python train.py --num_hidden_layers=10 --hidden_size=256 --num_attention_heads=4 --num_key_value_heads=4 --head_dim=64 --intermediate_size=1024 --vocab_size=8192 --hidden_act="relu" --norm="layernorm" --norm_place="pre" --norm_eps=1e-06 --positions="learned" --qk_norm=false --attn_scale=0.125 --bias="all" --tie_word_embeddings=true --parallel_block=false --init="normal" --init_std_qkv=0.0312 --init_std_o=0.00698 --init_std_up=0.0312 --init_std_down=0.00698 --init_out_by_depth=true --optimizer="muon_variant" --learning_rate=0.0026 --beta1=0.9 --weight_decay=0.073 --lr_head=0.00545 --max_grad_norm=1.0 --warmup_steps=200 --schedule="cos" --final_lr_fraction=0.03 --batch_tokens=[32768, 65536, 98304] --max_seq_len=384 --doc_mask=true --train_tokens=372100000 --max_steps=6139 --dataset="wikipedia_en"
MLP neurons of a small language model. Each row is named by its layer, matrix (down: output weights) and neuron, and shows model dimensions 0-127. Each number is 128 + 32 x the weight over its row's rms, rounded and kept within 0 to 255.
A block is one neuron, or neurons of one layer that tend to fire together. After each block is what it responds to, as a language model described it from the Wikipedia text at the highest values.

L6.down114 [104 167 161 109  95 152  89 167 124  76 114 146 160  80 157 147  95 115 161 121 137 123 111 159  78 129  60 111 140 166  95  65 149 175 204 102 100 141 119 128 131 158  93 143  77  91 149 115 139 114 142 103 146 104 189  96 149 135 196 151 101 180 171 154 153  75 131  99 115 133 135 140 122 115  58 130 100 155 138 156 153 167 108 174 137 100 148 162 174 157  81 120 163 155 168 158 105  94  87 114 123 114 109 107 161 174  94 125  87 119  83 122 157 112 118 100 103 120 139 144 105 169 103  95  79 106 108 106]
Description: Subject before upcoming verb. Mostly he or He opening a clause in biographies (He enrolled, he signed), plus and or to before verbs, and he-pieces in heart/Hesse.

L3.down100 [162 130 175 171  95 180  71 118 141 133 132 163  93 159  83 125 137  87 142 133 130  97  57 139 142  93 138 112 178 130 175 134 139  90 158 130 177 133 148  79 117 122 107 175 157  90 151 189 125 123 127 124 152 137 176 104 195 107 106 123 140  84 167 151 116 101 167 192 123 134  99 135 121  95 155  59  93 159 114 138  63 148 123 111 205 152  57  97  90 138 111 186  47  99 139 141 143 116 158 158 108 106 122 143 123 163  76  77  89 155 129 167 128 116 109 159 135 132  85 178 191 107 108 115  72  64 141  97]
L3.down565 [120 110 158  82  68  91 136 150 176  69 144 117  91 186 154 157 131 127 172 118 181 129 119 139 166 101 173 169 171 149 111  70 133 113 101 218 149 155 141  79 151 130 104 151 175  97 136 125 161  99 152 135 140  85 158 169 146 107 125  42 135 112 145 132 108 132 150  97 110 103 226 161   5 153 117 106 102 132 110 128 167 183 170 146 147 117 122 106 195 154  66 104 163 182 104 170 139  92 135 106 150 106 119 174 129  96 135 126 136 114 131 112  80 107 174 138 121 130  96 123 151 149 195 114 178 130  91 133]
L3.down580 [124 131 115 117 121 155 134 226 114 100 147 100 157 119 170 129  93  84 150 115 121 153 144 106  81  92 114 146 115 123 157  76 100 148 148 142 156  70 130 121 158 123 125 146 122 160 100 130 139 159 194 172 189 138 155 132 137 128  79  79 148 128 161  87 166 136 135 134 121 156 104 144 179 101 136 152 152 111 185 177  87 151 128 102 112  88  91 100 180  86 150 163 101  67 158 106 188 151 132  98 106 141 176  75 132 163 121  97 169 149 149 157  78 106 137  56 140 165 107 108 136  89 107 184  90 167 199 135]
L3.down901 [141  85 118 162  66 178 127 117 158 130 151 153 134 139 142 103 147 137  82 125  69 126 132 108  65 110 124 175 133  87 130 135 118 129 109 147 101 110 154 101 148 133 121  74 118 123  93  98 104 147  91 108 194 137 166  93 151 120 159 153  44 205 158 170 113 115 107 147  98 141 162 118 163 135  86 108 148 121 115 105 124 129 148 113 159 110 145 127 147 122  96 133 175 132  88  91 113  26  86 178 137  87 146 128 126 159 175 126 181 156 162 155 132 120 137 141 138 151  89 152 173 137  55 103 138 138 143 140]
Description: Coordinate minute marks, field closers. Fires hardest on the minute mark ′ in geographic coordinates (46°27′58″N), and more weakly on closing quotes, parentheses or colons that end names, titles and infobox labels ("IDGAF", Molar mass:).

L3.down533 [136 134 170 184 108 110 172 164 104  91  55  67 121 103 138 101 184 108  98  69  87 201  93 121 137 147 143 172 152 117 171 146 163 153 103 130 147 137 153 120  81 129 113 165 147 157 117 153 178 135 173 159 151 156 155  66 126 133 124  87  99 116  99 153  89  96 117  84 145 145 182 125 172 157 144  74 107 125  93 170 168 132 124 122 128 113 124  85 126 101 137 166 183 104  90 129 135 157 148 137 136 138  88 121 160 167 154 146  75 131 151 111 150 152 120  68 133 112 117  63 139 123  48 123 135 114 123 158]
L3.down663 [146 108 128 106 125 142  90 122 116 126 102 174 151  85 173 134 132 152 200 171  95 117 112  83 123 141 125 169  79  92  72  95 138 115 169 151 145 115 167 100 151  78 100 150 157 108 130 121 185  97 130 143 128 152 170 145 199  73 139  51 151  89 185 176  62 154 111 151  97 139 127 161 144 158 131 115 174 148 130 117 105 130 136  88 114 109 111  95  67 129 148 127 149  58  83  66 144 100  75 102 130 152 130 135 106 210 143 146  88 124 172 156 155 173 167 153 129 111 162 138  95 119  91 121 154 106 140 151]
L3.down678 [118 148  59 162 128 131 169 149 107 151  73  88 124 129 122 148  34 130 153 141 174 120 145 101 180 162 141 137  60  94 150 142 119  58 167 208 128 133 106 147  94  87 131 125 162 156 114 141 129 106 132 134 173  93 140  37 124 126 117 169 175 100  76 129 142 132 125 108 135 121  76 105 163 108 126 188  98 118  78 103 169 171 162 152  81 155  88 103 198 112 104  82 105 120 151 119  68 111 118  76 142 154 147  90  84 171 164 108  75  86 136 129 153 168 207 103 144 117  55  98 104 157 146 119 153 110 153 165]
L3.down971 [130  99 142 133 148 129 140 162 220 112 154 165 160 122  80 166 102 152 169 116 152  81  99 125 120  89 112 149  96 157  97 181 133 121 195 128 129 148  60 118  77 109 121 111  69 121 118 119  63 192  70  92 166 164 118  65 145 154 120 144 118 124  74  82  82 190  93 129 131  97 125 114 148  99  65 127 107 182 169 146 163 189 131 163 157 153 153 168 146 147 158 105 224 114 104 104 146 139 115 122 173 135 135 115 153 122 122 114 173 118  84 104 150 124 148  72 130 129 108 141 145  80 138 167 127 118 118 107]
Description: Finite verb after subject. First auxiliary or finite verb right after a clause's subject, often in that-clauses: was, had, has, would, could.

L2.down42 [ 64  99 112 142  88  55  92 129 162 134 163  85 100 161 115 164 133 103 175 118 116 171 148 108  71 137 113 132 143  77 125 143 129  84 103 153 111 140  74 142 107 186 142 130 165 107 112 129  55 141 146  95  83 121 103 118 142  98 161 167 149 135  94 168  91 131 166 139 119 156 140 168 121 112 143 127 124  79 100 118 123 169 114 189 144 111 121  81  91 178 119 183 111 165 131 128 128 118 104 107  96 163 121 116  51 151 172 129 133 145 130 213 154 125 130 111  95 179  96 108  60 100  92  71  95 113 199 104]
L2.down45 [ 78  82 103 118 175 121 133 116 168 106 138  96 147 146  87 120 199 134 135  99 133 171 115 123 151  81  82 125 132  91 173  93  95 130 145 129 197  96 140 114 129  97 117 147 138 119 100 145 111  71 178 154 128 119 135 104 174 103 124  71 179  85 210 164 123  95 117 166  96 171 110 148 148 119 193 115  48  82 125 154 152 106 145 129 113  85 141 140 171  94  94 143 128 141  88 140  81 136  80  98  94 135 169 141 146 153 152 141 144 109 153 141 192 155 127  96 124 145 166 122 111  85 156 120  93  97  72 141]
L2.down70 [133 148 162 146 100 132 143 122 113 141 161 111 129 127 127 156 102 138 164 157  71  80 143 153 118 114 140 134 162 149 161  72 136 130 165 132 143  94  91 148 119 174  99 155 132 133 130 118 179  85 112 126 165 125 108 130 141 103 132 154 170 116 103 142 158 114 135 172 114  93 157 108 147 147 127 152 160 135 143 112 129 118 109 118 173  65 127 142 177 121 114 122 124 133 143 145 154 200 142  99  54 114 132 126  94 145 117 121  72 103 133  48 129  80  93 133 132  74 173 111 107  96 158 103 160 168 100 119]
L2.down73 [122 150  99  53 139 139 119  98 102 112 133 164 141 100 144 106 108 145 154 151 180 181 134 180 121  88 135 167  93 160 149 100 122 128 184 179 180 120 124 129 126 125  87 142 126 191  94 126 113  83 150 184 152 130 104 165 122 208  91 142  75  75 139 148 152 182  78 130 133 154 114 116 136 108  96 109  65 112  73 165 134 133 119 129 116 100  58 185 197  89  69 123 107 160 121 186  99  33 134 142 111 118 127 123 141 132 152 112 124 115 149 111  67 133 126  79 121 176 100 111 125 147 188 109 175 124  96 106]
L2.down76 [135 177  82 151 104 130 121  72  90  93  78 139 170 163  94  95 136  95 173  93 137 111 136 141  65  21 161 148 159  98 151  97 123 131 100 138  85 150 186 106 129 118 130 110 142  85  91 132 159 128 160 147 149 150 147 115 131 145 156 114 132 117 155 174 160 126  95 129 138 133  82 187 156 110  99 155 130 185 121 136 142  69 125 158 113 166 140 143 143 132  72 120  60 199 138  95 148 134 168 143 167 126 191 140 130 144  58 119  54 176  87 118  73 141 100  87 204 126 171 120  72 124 175 132 141 111 100 140]
L2.down114 [147 179 117 110 123 134  61 127  86 119 147 160 111  86 115 135  86 158 129 127 161  75 117  87  91 136 187 176  93  66 128  91 127  95  97 123  97 110 136 106 167 166  82 163 102  79 140 123 188 114 129 123  85 110 188 134  91 107  95 132 112 102 152 165 164 125 180 155 120  79 184 179 161 136 103 138 133 160  59 184 108  96  96 103 117 152  86 122 125 109 152  96 150 118  95  49 129 162 161 153 114 121 126 143 100 213 102  72  71 138 135 156 132  94  90 107 172 119 125 121 132 112 155 128 108 113 170 174]
L2.down386 [132 142 118 105 132 108 102 139 215 107 104 108 103 138  98 130 130 136 143  64 124 114 129  83 123 146  83 122 101 121 198 111 173  79 179 154 112 103 107 113 169 154  74 158  91  66 143 120 151 173 128 115 132 121 168 161 100 161 150 100 180 113 179 132 126 110 117 149 102 129 126 168 116  94 109 129 103 139 134 118 121 144 170 122 130  78 152 144 178 166 137 171  80 120 112 122  71 175 135 158 110 111 176 103 106 151 149 154  82 126 163  63 147 111 184  96 189 180 130  69 140 104  87  97 127 120 124 154]
L2.down460 [116  99 118  85 159 108 154 163 120 105 212 133 143 133 168 162 127  96 183 162 100  96 148  65  97 124 126 156 144 109 106 140 137 140 131 141 171  58 106 149 118  99 180 131 140 126  53 148 141 154 182 124 130 154 118 135 198 127 122 123 146 117 156  95 205 127 155 127  93 131 125 167 120 159 112 109 152 124 164 154 133 130 101  98 148 116 140 158  72  86 105 169  96 150  98 163  77  60 157 110 121  85 140 170 111  52  96  81  82 125 104 121  89 106 119 140 128 121  75  65 149 136 115 113 121  80 101  78]
L2.down539 [147 153 138 139 165 172 167  99  50 132 103 166 133 199  75  88 121 100 193  97 141  92  85 140 115 121 134  59 183 122 163 173 107 166 121 105 142  86 141 122 113 157 164 116 177  79 149  90 115 118 151  50 102 167  97 145 135  62 122 167 163 160 163 148 104  83 149 193 112  72 104  86 137 117  67 136 115 170 138  86 166 135  61 145 109 100 121 128  75 160  96 122 112 159 121 101 109  78 140 141 173 136 185 128  77 108 122 105  80 151 150 105 130 128 118 125 164 148 188  86 116 137 132 176 119  68 109 113]
L2.down642 [146 175  94 127  75 148 104  39 170 114 146 119 184 137  68 184 133 158 191 137 148 133 135 110 127  84 153 128 116 140 108  90 123 119  92  85 130 124  68 112 123 169  75 126 107 115  90 136 144 141 123 147 145  71 164 112  77 148 184 194 154 110 104  92 153  88  48 151 122 168 167 173 136 100 102 103  94 140 110 160  84 158 107 119 134 115 143  88 158 150 106 115  99 108 179 173 166 133 100 118 108  93 145 159 157 154 182  71 131 152 129 137  89 109 196 120 158  88 121 126  90 104 196 111 114 111  93 129]
L2.down688 [140 152 143  89 184 117 143 124 168 111 122 132 145  96 176 123  95  91 164 128 109 113 153 110  95  82  83 170 171 148 142 109 112 143 113  93 113  96 106 144 161 118 109 161 186 165 113 164 114  52 167 108 101 123 143 174 126 121  69 204 116 123 155  68 110 137 146 115  39 163  73 130 156  85 159 115 143 115 112 142 125 106  64 123 126 159  82 151 113  96 158 173 123  94 161 137 124 146 139 117 153 115 176 171  62 138 140 115 122 139 149  71 139  98 246 121 127 119 130 126 102 129 141 145 107 154 109 154]
L2.down819 [118 136 108 116   6 151 106  71 152 162  82 122 161 138 169 105 160 190 113  64 116 144  75 107 167 111 102  76 126 130 163 103 161  96 188  93  71  84 131 132 130 185 101 147 167 200  99 122 133 124 141 127  75 131  95 132 145  91 143  88 135 152 124 119 156 144 136  98  21 147 149 128 152 162 155 137 139 230 101 109 175 149 118 180 102 112 150 192 134  93 117 110 122 105 157 141 181 145 119  85 106 115 181 142 133 102 130  59  99 128 141 170 131 138 169  85 159 153 168 133 169  95 114 116 183 122 109 103]
L2.down848 [100 118  65 122 122  93 215 135 156 164 177 129 160 138 120 167 111 168 161 114 166 144 148 134 164 149  90  80 144 119  92 121 148 155 142 100  92 111 146 136 147 195 142 153 135 170 136 112 135  68 117  58 114  89 119 163 201 157 174 132 133 150 157 130 144 175 137 134 104 159 153 129  60 135 124 143  50  80  87 132  85  87 128 114 151 118 140  90 180 139 159 131  91 152 122 144 168 130  88 113  89 112 150 117 108 101 112 145 119 135  87  85 139 113 137 101 135  88 126 145 115  85 150 111 101 115 114 104]
L2.down875 [153 123 150 163 103 172 100 169 166 130 145 111 110 154 120 136 148 149 189  70  91 137 130 128 112  97 102 176 158 126 173  68 167 107  91 141  86 131 127 117 146 107 143 103 133  97 124 168  87  98 121  50 131  91 164 124 100 156 127 114 151 150 184 147 116  98  65 100 144 140 147 125 146 133  50 154 100  87  75 115 163 147 196 124 175 150 128 140  87 155 153 109 171  82 112 114 131 176  99 131  96 191 133 104 161 116 137 116 146 109 196 132 137 126 120 181  94 130  50 167 193 131 139 144  89 130 105  97]
L2.down976 [152 152 121 152 104 135  99 132 145 139 124 113 158 135  70 154 160 111  93  99 114 130 142 134 174  69  62 151 124 139 117  96 163 134 146  94 134 119 139 176 125 122 168 137 169 188 109  77 151  89 161 164 147  71  96  99 161 147 158  98 136 126 186 168 145 184 111  99 185 107 194 102 150 134 129  56 123  91 143 161 168 135  74 125  90 123 109 136 180 132 167 162 101 139  75 175  66 134 102 108  63 122 124 159  85 148 143  81  98  85 135 111 139 173 130 170  82 150 133 135 118 155  89  89 124  94 100 125]
L2.down990 [ 90 105 135 145 158 154  62 151 104  93 170 156 158 104 126  81 129 136 113 142 125 128 148 152 127 172 142  78 122 149 122 101  97  59 119 156 162 110 139 112 109 119 177 144 137 111 159 157 116 110 130 143  67  76 145 110 132 143 146 163 136 141 165 114 131 132 128 131  77 111 163 146  52 192 146 167 142 189 150 175 110  78 120 173 170 162 132 151 145 135 122 139 153  78 137 121 115 123 172 136  83 147 153 142 106 149 136 118  89 146 110 122 159  59 140 127  86 139 147  65 124 117 155  84 124 145  70 139]
Description: Geographic coordinate digits. Digits and ′ ″ marks inside latitude/longitude coordinates, e.g. 92°47′38″E; weaker on birth-year ")", "km", and "Track listing" in structured articles.

L6.down779 [160 143  92 108 183 125 136 155 104 154 139 206 129  96 123 118 158 131 154 156 101 121 187  75  88 109 164 195 105 169  84 113 172 144  97 113  47 142 115 122 147 113  81 145 135  95 158  86 130 124 139 168 170 121 113 152 142 133 102 133  79 109 170 101 134 137 146 100  58 173 183 113 137 116  72 134 152 146 115 220 160 134 119 153 139 128  64 188 130 138  97 131  59  79 141 146 116 146 134 125  65 146  84 111 111 128 118 135 135 168 131 160 155 141 163 102 133 193 129 117 154 105 156  83 124 105  83 129]
Description: Table and number formatting. Formatting tokens in Wikipedia tables, coordinates and infoboxes: row-ending line breaks, |---| separator rows, list dashes, and mid-number digits (34°56′, 6,748).